Weights of a small transformer language model: capped logits, 306M tokens.
MLP neurons of a small language model. Each row is named by its layer, matrix (gate and up: input weights) and neuron, and shows model dimensions 0-191. Each number is 128 + 32 x the weight over its row's rms, rounded and kept within 0 to 255. Numbers have three digits each. A neuron's up and down rows have the sign that makes its largest values positive.
Before each neuron's rows, "fires on" lists the tokens most often at its 100 highest values on Wikipedia text that the model never trained on. A number after a token or word is its count.

fires on: "-" 60, "\n" 21, "." 14
L3.gate421:067117145151150105132144090131196145122157145132079211130137120117108169101111069100187144096142137064101179134104181140121075152156108156087137114148163151079075137143149099104145125080140084144058148154121172141205095185119109102134127161168152094137101142168162146124130130133123133104076079133132101182087089193110208160165142078122132106134144105087166199099150155147155091122136130143141133113137122113176132170139122105081171135115129143152129131087083122139132164067119163115132107146097145107084137126145151103128129103157165043156062146136165080140047112117177109098
L3.up421:069137162092164077109160088131077132118121110108152177167088164130130125176175132165145118141166132104089153182113176072139143146158134065156094099108143136164095148122115128093102147086102096114064146156111110117149114174160152156160127063177048123103103100163152136115118071172160125134137114136129142116117053132118129129115157123119146137180158161177139181175133132117187138137158117163110093133125118129147135150151136129073128176131131126154129132023141128071172166125145194081120153133140176109070188099154117107136154098183181155168121167145150125066092051168158092128

fires on: " m" 24, " e" 21, ")" 18, " son" 9, " had" 4, " men" 4
L2.gate163:083097119127117160160094141111160109156058150075088105110126183105164116115121120104170144084198139112122116174128106149131084113107155090111153147127149128163106149132162130101113111140082112174095207103117167218069161137107128199147111087147122135140129099106116136164105120177151135193162152134080135123095138072105078107128127093142116103156195102165147146166100088120117144094163200132100149136121143154118175057160137183098076179152170103127067175153099161149131155101159131160109158136170124165113106114140132136161146180155167070112192115074183072172101134118122128144
L2.up163:109124176107111089134120152134115098094100144076115141130091180143123142135133176139151091160198130174085103209156063130131122149080139109133131113108108095176143138140113118118127083114091111149123159090170114096102088122088124176141118100152067162114127097090151110128093090127143170082172156151118114120085186095140063113092210154155157172134166179085165057170161104092111140118118120172099145129172152123159173117132134118149108101156078076086134149112197128175136189072111134117107160100122153119176106112116112170133147164145139106213107175089157115071116099079191143102

fires on: " O" 22, "." 20, "O" 18, "Le" 5, " o" 5, " Di" 4
L7.gate22:103115112090168174153075129118146101049085110076089106111093110106139105162160074048183165128169162138177155129139143113149119187181157054110074076140128109108143063125136103138141107113098152082149134132105098159107082123090189120071144115100138066090151131114104070137183138132136125130130148123173051113109153123131158124164135132116150137130145077103089126220110149146141166130134094143177091127099139084151094124098117135126103108103129125122068035123087115139111099130114126162165128084126085078152122179123114124140166134133093102116127112171169081113139137148131210076
L7.up22:124107122106150125165162134078117117160117093120147094105110108171191144164131087159119154055159135148117104134125102123185135154116173111084102135138131089146192147131107128148172104168187092110155167116092097048036130130090166082107150135161135094098121083102147111092110113136112161124128132024115161154197113179114077119145145101066148144141138153124081155133127125113062097108146105105073140102118120151116093101175109143161096091017141101107148144110120109146108110119109193190115100103160199183123140088107109146146157087142134106152134088071112138114154147142088101146

fires on: " |" 57, "|" 43
L3.gate10:166095087135160148096073141125159154057094151115107110148086103091136151106106202144119135128090085162106135134182166118138152092170153175125106075114087076097135130124141125128129163181091152094151157112118128100120102110093104119093155161097140125167147124151094135112136074089098176124144174082076062062153134086171078143131112127135193143155124154140097151098148099118119113084159110140086068087094074121027074084099066141113095139081087151204137149110138172093182164100102157130156116167166126130165170095085073098120155145130120158102166109108132112128085113132156109130
L3.up10:129105116090173082127118139129109160093126119135110140127076127127138116100084188152136166144132126106130108111163119122134122130151146134135106097155131137038164118144122115132127131202051074152123164109131117127126125101100135094090108201017150172148157082134131159110142137132102134130115184128077062108116141070129081199100158150120175108162125128146132133110172083106175139116134068158125071116157137124073108109105105139078125144140141142116107205066126165095173177079169162104114167191138112077147175148137048135237136125100112149147157102114118140097116122116142091117

fires on: " |" 98
L2.gate253:177064092160136130149075185095198082096142156176117137078163149174146105114177140143128144111140106146132123220152139092149124103135125091121057118110106065107115156097172136119125092120122196125207110090103143145094111092091140162118105089136162156120130169101137072148131083122132189173087121091115147139146204140196129110119097194108184126143086099074096112118101106112152201133106109117114153105162135106108183110085162127141128096126103088188156081159097109131116104108133096143145097118122082163148137142115088051169137111144167144142139141131103059143107128171106141159
L2.up253:167158123140106153088106153101077141115107153112134129128167069083110103168181109104136116165140062088079143114160102122128102137137125123136231123111078111100090160116141144077144069153126170158121126175129124091170146151092143076094192117097150129142156069142111104090116137113131101152177146114143122109133153041135096168141124099193091146156116145159108184113191147085098180159129060125106099150152131145128114120153106094072113093160099118112125173091102169097117088078085172172137105176144115096126129154130086118202139172141147046170182111095102140089150138105097104169

fires on: " F" 26, " R" 18, "f" 8, " Sh" 8, " E" 8, "p" 6
L8.gate134:165090099120114131122114163150137179085174137086101158141161054162133108086117136150128171101121098077127074145048063120113162180127092145183135141164052094128173103115054098128229089116124137110134099134141150125170123136123175155132098160094140122177104122145136175086153124119130114116122122082150170111187147200082061146133165083091132119134142108103117106145073165141120143086149118186146103110094130126135150122122170061123114123147046115158088116114128128154074141144073105103159092113133164105137158124159111151121169173168132147160116173165124171095094180151090147114
L8.up134:129109085137154147125113167148154151053126130154128163156183126136129092137168139142107132112114114114099111134106110090143147111073141150196071154150156062079124156168115078131133133156114093099144088112124135125167123094123106103118154097095085076125135125136137124146139088103162092175155157068151186101126117147123055195137144134052151107101125113136042182087142133107111152150135110179171110123116116103099150141054186083111111111145053098157108112155133076108063109142130099081161139083152178103124169123151135111140145095159196025122091208110104143095109119112141131110

fires on: " S" 46, " P" 10, " F" 10, " R" 7
L8.gate68:100078105056129103138140103162105119046107175130109147137130130163126078135168107107092150104101132098135129133096120129195147070091146124147124139163144094061081180103094094121147044131163048159114136117167140148114140136123124105116182122130113140150122152122165144117098127180162143084125125137154134156097075137114127137122147091104124138149188138127103107137128227097129194176103154156139068198090103138160111201149138116158135142146080146167074135092151105180092079113094156126193080185125156155133139131084194119164133071132115115163100116118087164149101175122164096095
L8.up68:085156101167129173141114109105089109137131140128152146074117101098146110095106155134149123148100082079175176159064116103128134114129108133063155142188122088096142132151122093134176119114148091074156072084141132122187158146085179088122133112133096117114157164140137163123115141129129148115167125085096132109055124125116112102144140155197159139124065089121116121099089224140128120142110188153099074095098110194133162096173098105130087119148057122097160132146071129185125062160074108037144133109171123094125167101091210156150138116168139097143110125128129103085181142167090111129

fires on: " o" 32, " O" 29, "O" 26, " le" 7
L8.gate291:114172108109147098154183097161139137111132130085160115148152135073088139144188096103128150088153154123175102121132095162129117157151132110097078158164133132179115124184183122116173073095108144174112139155115110111152163118065187155197064169128186130123089132055124073105179115189096138154086168088143102124125131115091080114179173153106125140140150090157079131089141140130141133120160086131154116107086125114176108177085159144131061125088113106064131150152166144159088165138155100173121145126117155145093114173086066133212121177142111160136126169085118119177153158177149169105
L8.up291:109144073146182159181116122142197137101133138108123139112097104154130119093193086124108139096161127070146101144079072095155133131121113160126107112142146010187136161085143143102135098142146199115106112083136157124155109130134151157122078166169146153164177171141159135140109168128111121165101120096180170146092160164118119156124134183135117100210171221157089126155154146138204110080121150100147122124094115174148106133135131138137042088123090117131134172121134195146068152101141147113150100062129163128125111170145101107144138126050113105151126123166137141124157125126192094101

fires on: " |" 44, " Crit" 9, ";" 8, "|" 6, "er" 4
L2.gate26:108098118132133161120127117076159156128112184140125101105157143137146085138174171103139112116100111158112109174161124089106150100128187080157048153168194055125154077107136124103144151159188163081119139071112053131152126109090096122087129104107120168087147161165117150118143116133112056137161109164190161130097164109111119164193127156140108163156165088082146105154091150138072105168171065145155120071117123142088146125141146135069139177116113137123167098158099103141154162150125141097127117102102072117142108136153064131169106051118132122137148036171142098130167128140114169202
L2.up26:104074110164122128126055141105112131157161102120111186121100139171152058170168093109139158087104154177083131092114087115111122124154170037109151147143140111126146063157098136136096124145121200148157128125135128147208158164116153099119135085128069162104213122123119089120122126180142098118202119155126138140097170085179125113165145156112166151137115129111088104116139107120122142202181124181142129083118118129083156064104106128069114161164109179088111155134061097139145121105096143112147115124094145111117118166148078110139079229131084112112158122106123078083144159099090114148

fires on: "." 28, "-" 15, " CD" 9, ":" 8, "|" 7
L13.gate44:125109194114152161094168121147141094083152127129118180122134128117074084138139074146146202161087179204139139189163121176158112078147141172135091106130177129195129093125137096163131075091131108123110136112077167115085144135143085102190133079179148167114107156094175131125108173125122148130155129125135161177124089092103085125145107132142105124110162160107124120121163158174045102155124156105116150156106113154175101107130084163124117115150161156116064102111132152134123130090151151182097078102190197129095152222093140112102150148188068135170115155108071144168147110145152160142
L13.up44:112127145155098111124111148126172116143097107135154126158151145132095046181121149151132120198125108066112104164146085117125119151169111111134056117111161129130152053084115122138143171114137068103107147145062093175122121081125111081189074142109094196167120131082113178124122166094138161149139052132138158068152108093120084123125109162052128123111125129147105147157169137175133102162151114071134143169093152134134136115087100106207070125120135075089118147175091108141167154174108117120123138109128129045108150194138119151110146158077150161135108199162156153126056158119109090143

fires on: " m" 30, " e" 22, " –" 10, " da" 7, " o" 6
L5.gate76:119109123142102142093126152124196187174082156069100123105131099165129147141128153107101172125159178205162082170134111142143103160104176145090124093115146141106113137143160116071143162068129088141101156175161115140166153155123084159186122081056111178091121128082105117108105144115168113150117121123117116129128172104185126127130170130088167121163164167102108071084080150134133103133154117145125092092153176164133133172105119172152132151125118215070113158115155102121133163195167116118160197175163179085128123057174119152123155095123166149091129064128189131150147082097178123113
L5.up76:106145095111105111143105183135193122128122110118149113119107167127183155201177136149205161120139151128133090202072111131125117107119087136147098143086082145140125127116136144081092119139129132138102142104144136099143166097109147096158132128137112141137075175113113194155152085179134136135120107106144156117135090102149071125093133143153158098190087145141143047215165076073139141168171065175128085135159110156144084186114131083103166156088171066099098133176155102128157084089106169152101145094155095108124063180078131150149105172125132087142105113129130110188169068155163160122

fires on: "-" 41, " G" 24, "G" 7, " C" 6, " N" 6
L8.gate277:086098084158130123122190146132094148090150079142125143171138123128156100102134133112107167136131153099070110167132105160102176078140103116216119163146149138179172121161146155101155147157116065095140135141064136121161127175116118151095076060129145191116170145145131113101086084149141066179135102127137161131133176152139094177128105160098140127152082125131108141059163192112140053161140045102120155127102135136095073168089088089168136099146134131107122130076144109116147150156080133115162110082202107167137171103060149149114066179128163095146074135150084100120116169141142129111
L8.up277:183180142128105132110107112149135128112139138135171115123139138158146124075110102086129154141149191122202127181136073129137106105117166216169124158169143124168121133123117124095202089127121090058099076087140131126140219163145113134059130111150170097150125158114099085140100067181112147138130123052190066143096091156120091149150130089141146142118114143093112165105138154100170160140141124125158131122085166140131107194072159109162126161154085099209144097104119190135119147158100165136124158138151112108156170125155117089119102186080093120108111132177130082081113159170138162187

fires on: " |" 27, "|" 10, "ance" 10, "ian" 8
L2.gate296:141066125106135076181138162114135102100090130112175149132133154139164034170165147148174146099126091172104081084171138084109109130111145132060100175117115068089058122117224158137183175107133168133109145116147130047120175097091096159129176138119118144083106112152113134110133101128158097136198158137081099112142153123184120140120193121113200170105146104103116133091187116143187149151100150103125083141156111173139143092104104146130132100075097190173174130093125119159131103166113097127157149183133090111147079104146104098137116119186112104097131164078126118127142121121092134097
L2.up296:176074117065134149109155164136105111084192107086155097098088136162123074131169146139130087151130106130134113083124122048128089095150142103109140154149092146047103138189152111091150121107066112112123115144164125064148101122114158121140152094149170090161142101147098097082127072096162088106119202124143113173093154113159137162147189130095190160170115129109145198113113154179087114140082148091111103141197104137100109107066115136133131114103089125126117126076112112129150154188082144128164147087170156112145102149137044203158121100116170132055150117096112167097160154134107138130

fires on: " G" 52, " P" 22, " H" 7, "," 5, " B" 5, " S" 4
L8.gate125:127200127084100137125086066058111124123116120122153169187133109150080124112190091174111177120091098057120124190118129116126107109115127113114114088152133097092142159095058079080190143119143123156091062104086159101161087116137150147146085136061123165114168152123121116083064110097151154084120127105082159116153096114144099179150186125075157160110132135153126102139156198094174114117121173097103132142072139127167106161125104173097126147035086149156119149135173128147096067150170180161109110116159127094091103156125116147091087124120148148123131181147115158175128112106101169141
L8.up125:150119112096139166169088149128127121152163068118158154123136093143047126136169153106149191134144076120104133065111104132130139164117140176137131126153139122094114162149074091110141134047147110145136104106110118090167103116122158146124105148130155141123136114129133066087124063127188125106105125088130140069120136081108170202129150154128177137072123167108117111130103136083124106124133141158051072158086173126139133145178038171080063146110133189186149133128105198102107110154105167115131079035093134087148144121047094180111120120151110140124162162108158124137170129148110141177

fires on: "-" 16, "." 16, "G" 11, "W" 9, " G" 8
L6.gate157:106124146155153132121126114128154184061139080101127181162149135138096152109101158215157106172061170121139164146130102159100096115156091105133127092125125154183128087166100115146134084139157102190135135094189165082167165129114091170101115127191139151176128158123155103125152128189169156133114087196161117118115083114148083128156071171105120173156205088086160149099128114097109142121196124135153173064134127062181069142086132107169105118161137104109157132070108119127136161142153102193149085137126158127081135170152093167109119122170127130159139145073078112120080138168117102119
L6.up157:127166134140193110133112160165090145169086063145130106148161096069176090130149118123105160138133088164171159159106113134134127163065162130087082133136087101139115113135165122139160174154089121134169193122071147165136121161126114110103090078205156101154128122128110162093141106150175156127112118125160130117125116190107137133161208093122149159096175155091148142150153179106134137156172118139125184111101088139118145130098120173141080130152034107125164111121085087162160049118125175139117145104175144145135212110165095129203170158127149152149117149126103096115087109201143134201